From a checkpoint of a small transformer trained on Wikipedia: learned positions, capped logits.
MLP neurons of a small language model. Each row is named by its layer, matrix (up: input weights) and neuron, and shows model dimensions 64-191. Each number is 128 + 32 x the weight over its row's rms, rounded and kept within 0 to 255.
After each neuron's rows, "fires on" lists the tokens most often at its 100 highest values on Wikipedia text that the model never trained on.

L5.up493 [148 136 143 149 140 114 139  98  82 130 163 157 119 123 164 113 147 157 216 125 156 143  85 162 106 161 168 127  34 166 151  76 167 167 118 121 124 125 142 185  83 194 128 136 117 124  83 159 123 127 111  96 142 182  93 126 103  68  75 121  79 128 144 173 166 103  83 171 198 119  93  76 213  91 147 123 153 127 171 139 104 134 107 179 114 106 115 139 138  48 116  79 164 176 157 134  66 102  96 146 135 100  91 125 119  77 124 165 122  91 125 124 111 143  70 173 105 109 150 113  59 170 114 115 121 194 115 136]
fires on: " also", "ed", " well", " along"

L5.up2552 [155 168 132 124 141 145  94 190  99 111 147 128  96  84 159 150 126 130  89 101 112  97 104 122 113 194 141 155 167 153 152  88 145 117 135 166 132  65 148 119 128 151  90  95 108 101  79  56 216 180 113 100 127 142 111   8 155 138 148 102 163 122 121  96 146 139 113 178  97 143 149 175 120 141 156 153 195 130  93 165  67  95 121 157 135 108 131  55 125 121 144  96 125 126 101  97 157 123 104 132 154  99  88 115 117 154 135 161 127 180 136 144  82 221 102  94 126 139 162 102 112 114  54 163  88 176 160 140]
fires on: "ur", "b", "ass", "t", "if", "B"

L5.up2138 [ 79 147  74 178 102 132 161 103  83  97 154  99 139 130 123  98 156 133 168 149 106 113 120 160 120 122 124 104 137 133 152  58 126 163 142 174 109 116  77 113 127 128  97 128 142 123 119  70 176 174  85 153 156 118 132 123 156 171  65 131 128 155 129 118 149 100 105 117 158 184 137 168 121 101 102  73 136 129  70 118 108 112 121  97 108 102  68 167 128 136  88 101 101 111 191 188 140  99 118  83 143 141 118 122 125 161  99 116 167 132 147 155 125  99 111 205 127 106  97 146 154 105 155 123 115 124 136 157]
fires on: ".", " in", " of", " Matthew"

L5.up1872 [100  97  91 115 134 107  95 152 108 131 127 100 124 130 108 120 137 103 143 154 122 138  86 145  78 124  56 102 117 168 162 141  86 119  74 183 145  77 145 145 112 171 144  63 159 131 176 126 103 101 172 133 187 150  97 164 121 130 102  34 118  48  86  41 125 133 100 113 117 146 116 109 100 172 129 111 126 162 137 116 155 142 118  81 131  66 203 128 176 157 117 112  81 175  92 141 135 146 146 143 146 148  85 166  96 186 102  64 118 133 144  70 129 104 157 131 166  67 166  67  92 164 137 152 140 120 109  50]
fires on: "===", " w", " of", "\n", " part"

L5.up513 [ 88 117 101  73 144  43 102 146 127 126 104 159  67 177 179 102 127 120 114 111  72 111 128  57 123 171 123 105 112 189 125 128 135 143 152 142 177  92 104 125 103 137 153 160 156 181 129 107  71 132 108 132  84  76  84 107 140 100 121 145 131 115 118  84 125 102 162 149  64 169 147 154 141  93 153 125 126 132  86 158  82 112 100 177  68 148 184 141 122 110  98 137  98 148 135 111 123  85 164  69  95 161 111 137 167 105 169  60  92 180 128 112 128 104 115 165 110 127 207 129 150 154 132 157 137  57 110  98]
fires on: " of", " for", " footballer", ",\""

L5.up1097 [128  97 127  80 103 111 150 129  51 173  82  92 153 148  97 127 160  99 115 164 134 122 149 128 139 121 144 159 133  86 155 143  82 162 119 158 104 106 112 150 155 150 149 156 148 143 168 211 183 111  93 139 126 190 140 129  97 111 119 103 179  97  96 126 125 142 126  74 141  88 109 119 130  52  82 156 102  89 108 132 138 133  72  91  67  78 127 144 120 163 167  92 131 115 143  82  64 116 167 124 138 164 109  84  90 132 131 147 153 116 173 139 153 108 173 144  94 193 129  98 104 146 151 201 102 138  90  50]
fires on: "in", " it", " them", " him", "ym"

L5.up791 [154 109 154 107 110 179 164 111 191 105 110 142 156 143  94 118 135 144 132  90 132 141 121  86 150 179  80 127 175 113 180 118 138 102 180 176  66  91 133  75 138 101 170 128 114 153 127 159 141 104  77 109  90 139 181 146 143  58 186 159 103 135  75 191 109 114 131 126  97 127 180  99 101 122 140 168 135  86 103 120 107 101 126 167 150 163 114  89 133 111 129  99 146 167  64 124  92  83 141 168 144 108 129  89  84 129 120 118  75 120 154 100 191 167 121 203  52 105 169 120  87 148 155 114 135 124 166 122]
fires on: " \"", " best", " among", " chart"

L5.up80 [150  76 125 104  97 139 111 147 115 117 155 120 108 164 126 191 106 125 202 123 155 126 187 184 167 116 128  94 159 145 191 108 165 141 161 144  97  62 108  70 168 201 141 131 143  88  77  66 155 162 161 141 144 149 106 151 138 132 130 118 141 139 150 160 133 195 157 130 149 130  77 102 122  88 177 142  95 126  94  87 135 196 144 144 113 150 135 145 171 114 162 159 101 105  84 150 135 135 138  79  97 114 123 109 104 122 131 133 183 177 125 143 119  56 156 128 142 129 155 139 115 105 150 139  98 173 135 167]
fires on: "-", "I", "H", "&", "L", "S"

L5.up1519 [160 139 156 117 159 199 204 143 140 129 151 173 127 103 116 110 161 134  92 185 123 156 118 109 189 166  87  75 141 110 133 139 138  59  70  73 184 112 116 113 129 104 165 158 163 112 116 150 170  79 108 119 126 145 132 122 143  75 181 100  54 182  81  64 115 120 153  89 160 197 182  69 214 107 157  91 179 122 126 121 160  86 130  86  92 176 126 151 110 135 126  78 134 111 152  95 201 157  70 125  88 161 118  68 124 149 144 106 130 113 133 148 157 112 137 114 118 104  84 134 169 132 110 126 169 117 154  67]
fires on: " on", "00", " at", ".", " (", " UTC"

L5.up164 [133 131 102 143 124  87 100 156 170 105 169 105 171 139 178 112 106 133 173 140  96 110 154 195  60 104 169 141  96 120 144  83 132  76 126 185 135 107  76 102 153  84 186 107 133 136 140 110 118 172  56 137 132  94  90  96 169 199 154 138 138 181 120 150 220 138  31 139  80 147 149 191 150  89 127 153  73 105  96  77  90 196 103 182 159 129 134 134 167 164  98 130 148 154 159  89 125 109 165 120 135 117 203 114 170  92  93 102  98 108 162 161 163 153 172  86  27 170 119 132 156  95 101 118 173 169 162 140]
fires on: " m", " rep", " metres", " season", "m"

L5.up631 [146 137 161 103 173 113 105 163  92 125  78 117 156 118 120 106 156 142 130 104 109  76 164 140 113 124  83 104 109 135 104 119  98 115 110 105  85  59 149 116 138 194 107  20 188 174 118 113 149 168 145 122 137 146 158 142 103 151 151 146 145  97 207 143 163  86  83 141  56 188 134 143 169 142 102  86 180 173 131  60 148 123 108 141 125 159  89 103 157 132  92 150 118 100  86  98  90 142 171 131 105 111  67 159 109 109  90 160  91 125 137 112  79 141 156 107 109  91 129  97  67 132  50 126 151 111 102 143]
fires on: "\"", " %"

L5.up450 [ 98 177 117 135 116 125 145 153 160 133  97  85 174 111 143 118 144  94 148 128 117 170 109 129 129 122 109 170 177 161 124 103 169 105  94 167 128 145 176 127  98 131 101 142  43 143 128 143 147 156  73 104 181 182 141  78 172  42 133 157  88 127  92 105 166  69  99 156 132 116  88  97 143 107 126 146 109 163 129 109  68 104  70 129 135 117 101 144 109 134  85 182 124 129 146 132 103 148 115 131 138 221 107 126 138 116 163 157  71  82 137 144 116 100 115 162 147  99 176 120  59  94 128  73 129 125 125 156]
fires on: " Th", " final", " Bad", "th", " th", "et"

L5.up661 [119 116 103 133 164 100 129 107 142 135 172 149 142 147 124 149 133 199 124 158 182  62 123 132 119 222 154 165 117 137 113  88 143 130 101 136 141 131 142 171 134 154  93  65 114 151 123 142 123 154  70 151 131 121 135 163 147 129 118  90 118 113 154 133 173 171  58 129 167 158 103 128 121 130 161 151 169 108  86 218 157  74  85 144 101 131 153 113 140 125 196 183  92 114 193  94 137 113 111  74 207 158  15  97 205 132 149 134 139  95 130 130 134  87 154 175 163 157 160  84 122  87 186 153  96 123  90 174]
fires on: " his", " of", " its", ",", " for", "sh"

L5.up668 [125 170 141 143  99 120 167 102 120 159 129 101  95 180 137 101 148 138 139 127 163  66 145 113 148 122  84 144 133 136 169 118 102 123 110 119 172 111 143 102  47  71 155  93 130 136  72 122  78 144  96 162 112 199 128 160 162 136 177 105 115 119 111 152 168 105 184 115 160 152 195 171 144 131  62 118 122 133 115  86 103 154 137 116 161 120 141 105  85 108 140 142 141 179 141 137 101 132 170 150  87 130  66 155  84 116  78 143  71 180 156  66  52 105 113 178 118 136  95 126 103 131 159 109 107 171 128 132]
fires on: " to", " will", "s", " would"

L5.up1221 [147 138 144 152 100  67 103 153  64 186  66 161 150 163 133  97 162 151 127 154  74 172 134  92 156 114 153 106 170  99 101 119 103 146 154 118 136 110  95 120 147 123 156  96 157 102 199 131 134 106 121 130  58 150 100 118 128 148 148  69  67  78 167 100 156 101 103 176 133 173 153 170 113 127 170 112 169 115 117 122 115 171 129 147 175  94  82 147 121 195 167 116  95 145 118  85  97 125 148 149 141 119 139 237 156  76 191 148 132 122  67 153 109 176 128 162 132 107 121 100 134  74 130  71 113 163 174  63]
fires on: " to", "ly", "d", " under", " for"

L5.up761 [148 169  80 193 154  96 170  96 137 127 111 188 216  85 124 194 110 151 213 115 166  82 131 137 136 127 159 166 135 155  93  78  86 130 148 164  96 145  93 158 171  55 194 117 126 126 112 171 135 149  94  96  82 122  75 119 115 152 157  65 103 120 171 150 115 143 112 117 126  87 102 180 151 163 151 157 122 136 150 177 101  91 150  99 140 118 156 117  74  95 156  77  85  95 114 157 204 149 172  92 137  99 100 164 154 106 113 148 143 126  94  78 131 107 105 106 140 103 108 150 143 135 141  80 155 172 123 110]
fires on: " m", " the", " their", "el", " her"

L5.up2325 [133 202  88 118  98 127 167 105 113 163  77 128 119 175  68 188  99  87 157 127 162  89 170 185 129 101  78 117 134 109 162 114 129  82 118 133 136 119 113 210  90 147 113 188 103 144 110 167 132  92 158 176 102 139 113 191 146 117 116  97 101 164 121 139 103 167 107 106 150 150 156 127 157 116 116 135  89 137 166 171 157  87  62 150 115 197  92 149 137 156 107 139 153  98 155 113 140 173 171 106 111 125 128 182 110 167 119 167 108 164 137 124 170 102 130  82 147 210 105 190 149 113 144 116  65 160  98 141]
fires on: " to", "'", " most", "]", " first", "s"